python train.py --d_mlp=448 --norm_eps=1e-05 --positions="rope" --rope_fraction=1.0 --attn_scale=0.125 --init_std_up=0.038 --lr=0.00247 --beta1=0.9 --seq_len=2048 --z_loss=1e-05 --train_tokens=199900000
MLP neurons of a small language model. Each row is named by its layer, matrix (gate and up: input weights) and neuron, and shows model dimensions 16-143. Each number is 128 + 24 x the weight over its row's rms, rounded and kept within 0 to 255. Numbers have three digits each. A neuron's up and down rows have the sign that makes its largest values positive.
After each neuron's rows, "fires on" lists the tokens most often at its 100 highest values on Wikipedia text that the model never trained on.

L11.gate331:098116113157118115141108063109134159159121131087103137113115144103139154097104148157146129104113058149115129135109107170100128111140133117127090101103154124128094147159144165101135126079107113097157154125127167147117145135156139156146118097107101158136155163140114140135103144133140124117128139144131133094128176167104141153142135112110109130162124140093132144074162146128164117089138
L11.up331:112114133156107139190135121133156131109146094118097154142099145146157156126123179157158128103134138115137117109171095153152094159116084102166115122147128109122086143084147102124127123111115123096106145129137131149163168132136117109174092099159104149137123083119089139113123153114124160136123123165120099122124117132164112130129121123122159145090101118116170146148116140158117115142166
fires on: " the", " and", " of", " at", " to", " from"

L4.gate14:158108166146063128197098139132140133122112123096138127120128157098134153138134120157131134144153154132170139117101180136108099101103163143097155116113138143127105153121105079119103119112114134115151126147101149146120147126107106133160088125119101135162118144204157101169109082104131133129165115129125124129128132078119122182120116128125120141155151094136108095146091092149122156124110
L4.up14:157148149157114121144145126139095135151100144116115095117088109104147118105127126154119106109146156142143141142112129122110149095058133147117127130111149157094079169134087162069148078078114124131130145122156153114148145121118129113119089122144119168119122149143110114176137119112132157149166122105113167101156118095128140160121131115141146118164134100093098093165155090131116059117127
fires on: "\"", "[", " \"", " (\"", "===", " “"

L5.gate404:108153146159136119155112137148134125156117129149170121131067176102126179154119107133108123101112143101125109097080122136175155071089108122161135130122141135130134094125111128138138145153135091134080132136152175102140156142168125100137127171086154134111119134126140129128157129132100138157137126149137082117154123136134109091163135126164104148145123099135189135107139139136143118155112
L5.up404:130154154129164122127134114118086102127146132127102141104097164135095131116170131104125152153120103146102122112116144093123157133121168156150137126125153128128138093096114151137132078190141152136156168150138127114177091153134080124138150105088135180099167153126134129116097146103159147104147146091139071112125098100105106106120126103115123146128099131094144134122129166147149109118117
fires on: " |", ")"

L10.gate401:110116119119152117130125119189123175130145112093040124137118156134098158137125136078132112127165111116133122100124154118130110156090135131168147114114127124131151124131174163099162137142152153159162119148084125173140133123112138166085141112125107152151152131132121096121086134112148116166109126141184125075144114094096081125136118181158150131121127123145090103132136109127108150160140
L10.up401:132129110116120089151147159119126085133102116108137127107132129145103128167154115105121098142104135122133156111122162135075129113115136123159124129118143157131123135129129161076143146094171162146093143157131099107152153155149166112114118136149123091131106144142176081175127085062110141126126111149103141145158118097121118131136125145150157166144117114167086117123155146118192116125100
fires on: ",", " and", ":"

L13.gate87:094105139087129080134119134114142106151130116109122126099095150135114139160147137104124093086116137137148130172114118163127120111132110100147138064135149142093116136140128133128125077149127111103170117131182144129162131186126133153125129120109125104124118095140120129117077152131138098133099116123114144107109143122112123182107147113127139114171095130160121183127149089114162095187115
L13.up87:130110136085129103136105150129130158119150110114144136078097136140124182159112114112140119124134131117123101164153085144089110146107110080134099102107125120113139160133161149120151094142159107127145151154149116160125103152155108130181149139131126177141105103108122125151145158138138099136095103153103107147096147147136171177122127099125117131088102161136105151116168080148124140111127
fires on: ".", " States", " of", " from", " Education"

L12.gate360:110115138121096133164137150141087074096172122121105123118099141153165128135107195134142101128121124125146136096095098145119119112127142144094101123135102115108103073138099135162118118136134139138162134126190140165102133122133120153163148151143108149122148158141088117136109096151124108089153124157106110116134100133113116120149144125131157121114118117115152178174116157105097176155164
L12.up360:112146115120126123137099100167072149144122157110141103086111129135089144152084113131132102086169100117136129132120111141107177147149139128104081117130089136150104125108139159176089116125136128090128142136124099140156130131099139159161128141158158137132110146089136082116159143145161120139105112160108110125150113136116104070103178153133151094085146132086141170148129170133129148081133
fires on: ".", " |"

L10.gate325:134132109122162121127113095094137152103118114123128104108146094142142131128124141126160142123122137140108127126170122107097160089080130159093131121134122150155138081162135161111123068170151183183151108121150178170155117137139105096115153088172117144107129127095139142080109102128153115145139095112133105145135136079087145137134118148137114094138143127128137128113084107098091130136145
L10.up325:127115133104198144133122079130127121134107139127149152148117112099095145119110163182130132134158114109149073111115086117080118102108094136126104117129109124151094111124126137094127137133130160097162105155190178117160129134108150153159147146089192111156183126103125106133144142150115145146089144186123115118141124149153133131117141108134137135094182096119123106162089091127131109154137
fires on: " |", ":", " of"

L11.gate159:105118124106169110134121111096141148160103129131120155160139083110138159075143122129115145132131109124121144172148118140139163147086146143126134179103086102117139116105097115126050093145147112123136092109122143149150163100133158176103137131136130084154123115066084118118114087139134102114172163098111101123112106161135119121171142100133122102097119079135134108112100060149104102115088
L11.up159:131163144143134154141142135138177127102134109112127156156093154117128182072137137127128144164144110136137106123133137168113112129110100123130117120114106115128155137127118092100060100161162150131153096113126166114150099147136146156141131097133131154141136145088133107157122122110111120135157129149104148076149098131117135157161176116087117114131102093146135085137105067187143111119121
fires on: " |"

L13.gate320:111094101154139174104108103107145140168125099107117138132119089157127091121076171135170141128147126131203105115089094123162174125141075140109115097116116145149121127097164094126129135147083134075111110151173138150181132142132143146126140097140131157115160104149139115123126093187118133145146142155158116108160113112130123133117109175117158112104114117133093137126144112125150089116167
L13.up320:114147151144098184157111137161159161159119133112156132127165106149104101179065144137140081136114127148155115140120115071138135121118113143100104127123122129157115148123152109132148156119116144074100184169179132143187163157167133134151111108118115151135133110149139155156115110135141143132126109146154101124149106107166147092112168135148170082099120124154130136154116131123123127125132
fires on: " the", " that", " in", " of"

L12.gate268:108121099138101129133130093109145148132187145118096138158130106142165120129107161172126139130119116144089176118144123148129205129119115147109090125172117094164141151132115114139118133111133117112175126140128108155142149158087132109100156130091120103116158148117118084131108105111178068118118149130104108136115144107151161162134136145143122073154158123131075168097084141136146158143125
L12.up268:141144096105189116148201111136154088128105110097063134101098098131144087118135102139154102126145143159112116137125131134137083134102134175134153134133133084123156142142168131134123068132164113115148052106122144158179098135185134136103129120117131142137113099122125122141112100105143084160126165135155108113134140085111113161135150120121120146111160105101147155136121118148100121146079
fires on: " |", " over", " on", " Score"

L13.gate219:137114165140124110128167128109138132144105139140104130103122150120133113145133108084136105050108095125094090171120150078083119148133161110146131141113144149179118104155114131102116115136151105131118077118094097083140128173145108156130141145160127157134127156138101144154109095141104107116098100112103121100139130111102174106114150134137095167131126144093103122104117142138147198111101
L13.up219:092102144077123100122110105140091136169121168090142130120121141090189075154128131103127114112056113119149144120135107115148111107156114167166142146084076109100161112139134127083136123124131114126137107117117126103129129099147110156131165127109127077166131141116134087132106122153098138122149105113107094104105150149117119142188105156120147167161114082114136134129113149146128167159116
fires on: "–", " and", "-", ","

L10.gate386:109092089108098108147126123119181130131131121153115107108082132173102103149129123103155137120125090163105155167153105158111134143118178120101117132137181084079149156133153132140135092152088129124111151117122114121151096103133116114113124121142157118118168109135128119155130127087092156112157165136132105125070103124132158099135115120120124135088143177123077090152122144129140098136150
L10.up386:149119096149132088109152097118117146134148148131124193145110111129116133074105117134077128153141168122104125128133150134136142144103140144125121132110126112147131075149128139184111098139122159161137080126133091152134103190099137162139138123113170137108096125113119159134153110112121091113102123081127145125120152103117128123123132136127120143165109109109127095138104130118130069127061
fires on: " a", " his", " her", " not", " an"

L12.gate434:082114133126129095184109148118083102130121104124142111094084077153155136139119124142161129086167083188133070125118119146126086114121149100159115135177128132142122099081104135177141108110117137093145126174099149141108112132130167140109120153140109181104133131110089095123134157174129130140139128167121136113159122154128163113123163120128173135101129137123125154147122145129106126114131
L12.up434:130119108139111178122099130110128141116149116165166130102104126136142171134090197168139128094135090130135136049165127132106139126140136119132170138111177160114138149104113149159136091157107104096134133138164154123154107143134166148136112118147193107124154109115148131126104135153110128136123126150147132118150144097135107127156079147148129129139113122137125156142150161171134148142132
fires on: ".", ","

L5.gate233:120130159179101159138127150159159117114085100143133106120118140105078108139114081132098177166113124136124130101072131099127117125068098132130126106094124149146110129145137104126106098152136104100152108161169189123179091088140120139128169158108128164068099092133158149120103131133134104139149144128107120112086101115090145113143156161147154181127163129134100126139121135150116085141105
L5.up233:118135151133153123140174095125116148162115098106117142134103189157090148139135148113116151191103139108124115118112123170141103147097106159179089119120102090165171144108134104118116117113146153137156114136131153134116128123109131152140191107105121128154110136147126152114123199132167078102126140132149144109145189101113185115127131129135115149099158127143116164143106164187116121126091
fires on: " of", "|", " |"

L10.gate257:101148117118120091149122101147127127117156128108119117102104157148108143073132172135167132115162131129093113130108169133144114149126134127122090140135133163130117102144120157152137108132096122130109118139151093127134137093144163129104138140146119140077148096113098152150094068164108142137164106147090118141159167124149096106159138170169100124122131111158130104107076139183108085132085
L10.up257:125121132160152128136126095136122087183099085125118111161165167133142112101122154111118138145105102076131118118135112157121134147139134112136097166147136132108133125173160112117138066130127138113134125119085143123145129156160179105171105136177099124099128131145147125111114086143101146141133141141116153090130099133110108090116125136111111178131173127094098119066161128158073142110140
fires on: " (", ".", ",", " and", " or", " from"

L8.gate214:123133123109130171108117095119137120151142104121115138123136114120149130122175111102144117119063136108096133117085164118158148126131067118110156124142128122103119101172157073153145140146134147148151134095179107119099143120133115120150158157141097117163160099133126156133129143093099073134145125137131132110084104110177119110119094141148111145161189099159106129150126083123071101123121
L8.up214:117124131129120155115134132112157165138095119094137122146179106147103137137169147080155133149168168175116126118136110121092133149100123151124187173140146132126126138121150063093093133135133124116133139150123107162103142166134133126097174136125136123169174129102147167132117145143087134111083137160134094128108116116114122130137115163103108106177174120142152125123138147101144135093122
fires on: " was", "'s", " in", "–", " lost", " is"

L13.gate175:114164167107157120132112150081123169128112174117155167114102129171130138104124154072153133106145111175099084129080134125084131121141160104123133136136101126163165166102123147106111134146091090134139136114144121111136106092112124137130123151191139113107149127134093104122071120088119134115150129129108110155166103127146150103070139132127088124144152107125081143111099123162126140108139
L13.up175:104087138151141134117091112149130143127180124123107122160143157128119123106126160111146133134090084148102130133118108165148141164126118098136122135103144076105122084151121124112050089140124119101101116111106131106129113156105105142149116126124120111159118163119141095145099089135128118138117128182134126112098127154149165134128099090100109173118129164121146133165110103098122086103144
fires on: " |", " (", ".", "-", ","

L13.gate214:156059106091136105117134142120151096138128176134074112129129172178149106131093105108106148137149134127112127132171110108117135114116167115137159169157108139145144083121151136131130122135095132082130134131119131148111147098142125186092143100154162102131129122147096163122116074089119083099100147093148111103126104144165122144087126136108098123132133142139117120120160112156130184060142
L13.up214:151134120138097183177138128153152139113083165115158122110126135141102099153119146081146070109146137152124160132147137146130135167109145100135185158142121121112115096126133158105124083172096106127125108154149098163170122096146083150124125118095135161158117132129130128114136151103105104148119139154124155138119116140099123109088120175146143182104118126164112116129191142149113134104103
fires on: " |"

L11.gate15:134112132107173097135156126138115153106140163112116111106158138117125157136115091138160087127152133123128087162094089135083142168130147133145101120097157131121199146117122181102136153098118132162097144126119154150138164122142137183085090103137126146115154123108152098120150126162131145144103132112094097135136176149115105121146136121168117138176140127140138128128148135154175114133147
L11.up15:099110138099184103085103133149146129098138150114124137130136146123142108125142128146151141154095177111153126135121083158123146171124119108138102095142135097132130137086135177114127158146137117127185132121183120167170180156141137137128133123180109085122128118127164070102091109145147129111113131116089132134131123103119095151129103130137110129160127133127161156135123125147119107129131
fires on: " by", " at", " of", ".", ","

L10.gate201:117120117148113103122128112101122171139145120140154151125106090136100116118118107118093122138125133167133136154137164155122141139132148154104155150097155146153127119130160101118121102137148113121160109132158197097168136086135106093090144118127124183121123132120148137124102157146101136115159149138131152077128121114136132083151088108129113125144149122094143091103125175109158119139159
L10.up201:118119161117156138116118103109185111102095098119123094114138099157148074112140087143154151141140124141138095151169150146125095152084106152142110122147090103138169137108086165135132145114145073102133107122161129137114167119124142116164135127125144147122141149116149124133121125119127115109105153157093168117120131143139099114161104149116165099128132147142105113134133121121128165146130
fires on: ".", "7", " |", " while"

L12.gate369:123124095142153135150120140156129120155125149120111149141134100133128109101146152156132100101090117180135145153123122113154127149120118161189133147125118174118113126138132095112115121167124117114131113142115099113169082105117133100099122110109118143135121145148124122121185113099077128115149133091136130120176150153165109046154159127131138164148162097138151142093130167133139162149118
L12.up369:120126114142130142148090112141126132151138137124094101103142075125136128136121153128131105099109102119129112130155105128127149131156102142129103149090149153129130117150152188127093124106148114135135099168101099098134125135168093099078085130110161119091151139162120174143146111104123115103153111096123124116153122088160103127171129123109122148200128101094139089177116155135158128132120
fires on: ")", " (", " |", ".", " un", " up"

L5.gate373:102120143121153110149132115110101105117114192134086120148098138136115154126143159109092074147141148101133149104073107170141100087115144154164160182119090154187159113116136126114162145146121112114157161117137165087125091175125151142113173170114124080126139159129121119142132143104110107126132174159145167112170113127106131133095134134143140121110130119127128135137112146122097105164176
L5.up373:141121106129142114132115140129117122099122103116093146133117156147107159112136103139097162100127096073117158051132118172120141097129163176092150205131138156170098128132139117141090161133125128134132142105138084148119092102139168124136130124070099096100102156113140124138154141104139126138092171137098141081132119155155097155123150124129133112097136121133116153112112143121118118097108
fires on: " |", " where", " placed", " per", " up"

L10.gate198:146118108125135130123123090125188144133139118127124097128100152094124149144084124107138157184114128177133133121139127128117134122131089084101127128081173092112143126109123083111109134134119092114176166138141127111160125147163121105108188155123125121104136110116137157155141149127160117138152142091110125138156170098144144120113102171125175175114118133093099097126133150120093143155129
L10.up198:147113159085128142167119097127123102140147126119141109134101131135161085156136146118107095109180130130178143107137143131146099134138091140159145115138115145143110144140151114147123130130160080146171170168158158164123145151153109131132183131105164129124110134129151149110124095118166081123116168131157131078129071128127183170135134110103133101136107134147128164090110123125152110098087
fires on: " |", "–", "."

L12.gate115:161178099127137102122160155099101100117112144161133147110106101150146125127089110081147164120127128147150150183133148132125143161095162106117136155164157117131139106138141186136127122168121137141108138114137134134112160168136094087103109148109149109134119130115150091150127106120123161092142150086119124179091117133101100138118113137145134164107130117124142080158102158175077135129111
L12.up115:141168136136141112136148130082126127126109119128112167132099086157108136098122093149122083101106167152113124182131113143142119133073147135108086140109140118150118090104135107166131151094164134098149119110100086138134086150130096153115090112159121122150094120136102161157136148071103156145123189098127099140130174139157141131121132151123143112091143144143086082130131139110115126142119
fires on: " a", " for", " after", " an", "ly"

L11.gate181:086099155141112117118089081139170171154130083149110120116118099150135118123144128111130094106103124091127126124128102123152137122156160123147139135113107135127133167155125109146166139121143142162105149123110177146108136177168084122139115081141136170156116123085143146188122127141106142114109113165127125148101159082105118134171121115147121118126124108130159159152148116113145107134174
L11.up181:127151134178122128114127154154160090147128100160157131128099125114094131119183155147137113104103130120100140111129140102136122135117136153120101109166173108151110132137084162095135125117139108109118164097097136137128158171120136073122127096159154144113121115113100145090156131147105136140136087147172095159112139109116122124183178107107118091109117148129124171171126126136100138105141
fires on: ",", " the", " and", ")"

L8.gate16:107142105156102158102183103144137104134120131102116149133129085128124146107153122132125162116098107136114123116104083139075127100096113129131123130136090152148110127131112120132106140119115092077125170159167124141143150084137095140183124130165087130138146140165149118138106113127124103100163135126150097161115108138135087111063164114119106143171142139089115087141105104119122177136176
L8.up16:114158148150117123160127133177134124147141132154129134121087124130144147136126115151093110114132095157073166112109084142133139117115174139106126160161085149155151096123130111122110137130128148138155138135145133146134103142131079160169123139140107155079130152141153117131160149131087114073133138129132094164149119109098103157103146070168132148140164133121122156139120171132112100105132
fires on: " |", "inc"

L5.gate111:135113120126156090098150150150118118111134083116118149151098155118120125121093111095120121146152159106137142100137164120097126193148138111105091134148144094138089118155147128117113124141134161109152147174113154089093143157124102135131136104131135117151133093138109183141122151174102147110136187102114101123130133121118105155111141151085133136107132124159130139149133140140064077133143
L5.up111:091106082112170119141150098143167101142156150118159124095105133167150116121122128144123112168103140093153083121143096150133139116100098128167077167156142114136134087114107135145116107140143148150155195117144103109147116138169124143128123106129144145109154124098106144145125127148163115129138143131120095123142175137157089096124112136093123172097151151162134146159140121125130128111119
fires on: "ius", " John", " von", " Mark", "ł"

L4.gate110:143146121173100142107116143112112070134129132109149116138137140125114157104108120132084158145146096134133163120129118110101152082078170113106103149118152133116116116148113111113118145127117099119172151158103123115104140113156146140123082144125156129108117108123137119153129121165133167127122171114062148135105116101113127125125119100149124149184097119111167115124145127166113076147160
L4.up110:113140128128089114099129120089133124138097152082168101130129134098164122119147121149137133140152112147112156124160132123142167142089120149155151079136140146126136137112118088128122041142124117118086154096118127139136139116152111147120107130087138111140114148161107108154166108077139126099086151133166160110139076146108071138124149159142130159146155137113132072146151114095126115120144
fires on: "[", " −", " +", " x", " “", " †"

L3.gate71:134127120166122133122092096137151135109126130136112103109148170103131114134127118090124099119167140120092132108117117112108141151109119148102177086109136113103136162174122154093152133113182098136197074116108135128113091114088130134155127100089137083139088185118128126163125140096137130138151121131144169103112127151130098141110131143118129159120139078144146110127118097119180157153141
L3.up71:111143127145145145102103108147140122124152128132140103068160197065118119117142128119080105111148153132082135128115135139144150105158125129095140103112152068139118149141128161117129150127128089119178121170129114122087122134101160130171115133109140103158142160145120135120172097083109084120131136077131140122122138114159097124108126158107152196099120097121162105132115131102127116134121
fires on: "í", " Rio", "ón", "án", "ú", " Santiago"

L5.gate273:067120116166122109117139181136147089109103081073149122145097142143092153126088122160110133150135122130150155128126144110148134130122122136127137128135111109116162104114092123117131113125134109115157118168158093153147152112115117119186097098129119153127152106117159140124100151162135126130146137095136119172139146121089197143125164124130145109157126169123103123134146128162073154138135
L5.up273:097146148177123122109172172125137129079121094113114151140132153140099143134118156136135120182132132120139121124130121130128105130127102171168137122171140151180154153126117103100169140161165116146121136156131110133101137122122117111130128099125116187138127115113122138165127137150127139176147148114095145198129108104120174130114165129123138111146103123145162175141159152144116118122141
fires on: " of", " in", " Total"

L9.gate97:131146117127153121136169137119130075137131098122110146143121147115146114122117076125155107103120149152139137174152155122130166121097115131155107121104124115119114133131144075137147154142134149143156145168135143145110115142142153173125123109077142132142095109165164117129095152114158108167104126114107121173112144082124137120121146159116055128144121085116134092076115123107107132159147
L9.up97:134108134116091154149139133123146102170073126111102097115131137095147100116124087108136128090118135129130118159141132127124128157117115124082114113097090124053125148112133090106118129139128180099118169156107127152141123164135145138101079069128091114131107073121157115090140151139134161132106144132149134129127126104097143098119153175130122117157160120121104140059141079094176128137154
fires on: " has", " had", " have"

L9.gate172:142100098152134122179138103131170106134117161144116111108124102137104124115156149126162142141133102137132143126116138124134113109118163107157108173120075130110120096079082117098152115160144118102114120160126099120138123079168139121122113099137117132058119134138161135127137162107112169124185110084121100176145153128153144103110149124172109173127132125121142148133186129128099103132137
L9.up172:127144096148106150172113128142113118149144176138156130084101124136112129127113165163149081126136099107116137092137171144129132122148145161140100123162108192096131099108134114082137091145117155104136148104110099135117098121094140144095116105131120123138114149142133105136095156112125149097140137149077111174173116101177105145130136117120110140100138147129103149136129092145118117106163
fires on: " |", " (", "N"

L5.gate251:133089118115139124120155102120135127097152161148093096117168166146157098144140078122140107129082144087142115152121132129180137111125130137117146096154150130135133079106153170109147115136102118120116134088139110119177165086137140126109102131164097135102128150110153169161129109119117105087113145091146117133135103101124133118126147151165085163138108154113153127149083117149122208099159
L5.up251:134198121145135145113129098120142099112110136085142126125116121110148137076104152137127142145115137139114153126170134120117158130118106111137119129166099087135078140144171152110115065143131149121132092152133124112095124096106156140130130137118151125148107103169136118113108137099135148179149133105114099120110116159149095193157151125125129133137110095126079086115095094173151154138125
fires on: " |", " lead", " 31", " 32", " 22", " him"

L9.gate353:112133127105094128115066109134135127136112120152111113122110183157136173129161113130119118106164132150124116105130086093133116147124108122097147143135156186164145107110114122138116081135098166174119158129091157124116150143120115130131083088100163128165163111111132120124117139171128133131169132126122122155120143166138095081154158123112115128148101153134149178098141159130099139103145
L9.up353:192155119131161128118115178147125107072130106106105124157106114151129121159172137120112182132146145119132104137121134126120134090082143128113130126128156163142159123100130121114163149144148141127141110128169174151127082186154139144084125107129087115142136162111112171127122146126150155135162135124151160095117153159161124146150116134140126108120110112119177125125128103125143106164122
fires on: " had", ".", " has", " have", "'"

L13.gate196:135104099134156123151104160125144142122099114112128152116131120147164133109115095097107079099126134135144092140137117110125088179184167136142149105099132124158126112139166108171123112163137134134118158128109163138129108109120107123147132094118161116129157153153068124139140105102117095119134115152113110149115130130140155072106130147143194114133181084140089134147121113119112154105109
L13.up196:121100101185134151121115119128155105131131136135152147094133111141139118122110162113095115119136132146103149138103106077111082113141128135093166091088125165097129076122168094138090133142115151117090128157152114116122133113160121141125136154073143137128100137110119124128087117165138098112147145137137132133132141151088144122147112151157192124121135122097103151064181149100136114132123
fires on: " in", "|", " In", " |", " early"

L12.gate278:137097165115145127147174084080150083165084159100120179121127101162108130136134125135164142125137117134116116154099141162102105201145110091115150092126141140120143141090169100158122123094137130151169139081102110126082116123138131135112119164152148169128113160120121113133124112167114098116153100131147145115106113094137125124132113155117131098139126085150141114121106157179124089166138
L12.up278:124152148147121117144126125136150110197094113139122150133134118140115158110161085142159147092116114110079110133122100156073136165145135141133151107117127138137124122111158110131129125104170147099114143137125178125158102160170107135088128136118130107114116117133113109108148096173100130158126140101130103114121101100140115179150089111153161161162124091094164102114102150125130154101152
fires on: "/", " or", " /", " to", " and", " &"

L13.gate113:092105109152113122118107129094100129131150145074119124138091167104134118085097129147149150093097099088094110172116094144139098109128099120124117096106131090081091127140111139132170166107115075100136155140150127108158129108156150152160153134131115157124150112100097170129099103120078141140154118117133130102140121123144151120122162156135154149169142112112124152092174129139138110143165
L13.up113:148107102148102131131103118111133115172108135151142164098130152131123157113109111124116171084079125122136123133116127137144118133126093103130160101153085096110117138109093125119127131116128051102122116129149105123121137129153101118108157104139077141116115087150122134159145079084146150136105119135119119108086103156115164173120113092145163102135136090118097153105138134122114145133132
fires on: " the", ":", " at", " |", " to", " and"

L9.gate326:112141136101180145142099111137104114133097184105141134100137141121121119128109129090135157139159139084105096142139174144137066160120132119132098110145132182110126109126219165163159130163125143152144149132090110140149101103120169115115144128149118133101151116119096157098161124114123158184108131081147123157127134090113123107156131143140138120133166133126108137142127107159125174135106
L9.up326:134118134126093096106154152116181165134119089131071145182145138154126152122163155154133090133135153100123152155106114155124111160164154135107163115155108124146129116121138124147112119088123131117138122141098148122103153155148151158125101163119116105137141134108086133127115148134143168092112158143126142122106103103092167185118132097095151136140122111069162124108112163103118155121105
fires on: "'s", " or"

L11.gate417:130152092125142107141140165104168125118162104114104112137104112163097092098144095159165156114167138113117117125152124140128125170104125103146132124120140141143129106138134120112148081141142149114077088120172142157106153153123113105126114159156141149125071116116161080112108068121132126108146133099105107144111080170141125111142135091111124088093115114128123111132130175122090105135132
L11.up417:155113118108119093113160111086122164124109123170154115141065104113155084114150153122138116149122103178083148168139089137124128122146121134143135117092158083124131119077185122108141105127121103131135160135119127122131130142159135103139077111138096154140129148075098115152095111138140141136158114115127138164164178099152109093074119113137155170153137123120115118094147145080142128142128
fires on: " a", "5", " an", "00"

L8.gate60:168117117123105107113164134117174147165134139133116131148172111175147140143156143156129119119155096176146082131134097165092194158129117125131133115156117148173148110106161147094116113109096115075143085136176131168103096183101118122152121119142143128153129154129141135119130082118106137079120111127135122101116134099134098104120111127170123130129151136118126105135108182135105130082168
L8.up60:098100160118097102121174109146127101169163105141149114129121157140139152141110152145159072086133154185170114090117105118138152150114142103150162131136164093098146098125185152108095127127118086129130146135118126089117131144118123133145071137119111140129106126091143130141131107126108137122138125132132119125170126111161132099120125062121168124145123217120166138128146108139104150120126
fires on: ")", " of", " |", ".", " and"

L11.gate268:114101133129095122142160129088113121124118117095087121133135111125129139148104126116117099130115165183136072157130129058148122131145132172159129117127126107117117131109116094186123148119119161164152142112130108129126145104139169153076122095079148148140112086109140139150124101118156170117123163102121103131118112155119130113104114104119139131102098116137104103090097132094100179117130
L11.up268:129142136143164140124140131142139089128100104113126165159113126116133159141145123106118123092148117106159132177130139076153141148161143132152131178099119126156137166168105116106132153110143193149156120103126147142133160198132114149086068120148114133125132189115109092137145118118186113159159150122131166143145162143113118177129111152140104123097134130124206137119132128142154172141156
fires on: " for", " had", " after", " have"

L13.gate372:150167130125116142138149155111110117146115100103131132127155104085102113153111103099144113158139094149136072156133134055115090117140121114133075140140136110116147147115184112127120131140107158151161141158133101137130156122117160149119128098156121151130132132109093112156098124094163125111148124130117131189149167084106136127142120187168127123146107155120116128093132098121144124165139
L13.up372:097079161168133145135146142130159162164106135130098153131128144125125140106123111115172127068141168121134151150157138145117176100153147178181115107150136131073098163160124108172138124100128132115125128117129060157098139117125103167110072109151133136154147127125138158126105127137162075088119151111125099130148139126139134126102158113117117154142104130126141126120097128128125105193161
fires on: " have", " has", " had", " which"

L12.gate132:091100141084156146115118108148135171130148195162105121169087107126126112127104087132095122143123130129111138153139116100162147116099120126101134145108115138111136149103116105168130122138165116158113156080104148154119156165121145120191159186144156108134120132143121119134137108126154069104161097155124119137095116141114137102156163163173120096122173112131159132138104096160097172109130
L12.up132:088141089101162118084136142111114172115149141180142191116116129148151142141134123143083088137138115113112143130122146067121161089121106138108085161087113150131092102091118095140116118138160150125097145130117136154155147133119149103138146144140169168093097113130118081131075118099159107126186082127112129115144141149126140116166139148138128120121190096140133111154098106155149149075130
fires on: " |", ".", ","

L5.gate121:116119164104126144106163131133144119100103100092119079177173149143122134105141093123123137136119106099124142122077131163130110105082123139148162136112170118123173139135186138146172147117102138090123129169135128130143121090173134131119157153122123155103146162097133141129127128134149114132157113137123106123141152130142147157166143146147110125163108133127135097109148161127136142110084
L5.up121:073078158153087127141187116121140138131151169119103086123094151117119104135122141126095155175170126119144096159097143129084119124075136153166166146107151089127177146149172112116096127111136130114113083123156122114118154131154083100137123139103118140108114147106152124107156090085135127162151162103115123103120134136135170121111121161106129142083141154151149126118135181148130095167130
fires on: " of", " and", "arm", "ush"

L4.gate354:154158137149134116124167093108107111098099140137139172114077113141107142121120170151082126109098173138113151106121098108099165090156121138103110138126152093134139126127108089105144117125126130132132094168139130099151147144102137107128149106123163185118134136157168138130131128161130129152162133135120149072139129158142128117143148106139159116140167113107114102162135175178078117133094
L4.up354:158074161118133176119161120122100121117097148173087150112102135107146086157139125165066114135142160137113113183114166108108145166145120113149143101141074099089118093132113154100136125116123122174147109162128123117161162099110143135138106127095102124108117133115106135077111146173138138123168120164148113123124159168166147132122126099130144117153103114132116163140142134132130179109114
fires on: "'", ":", " |", "."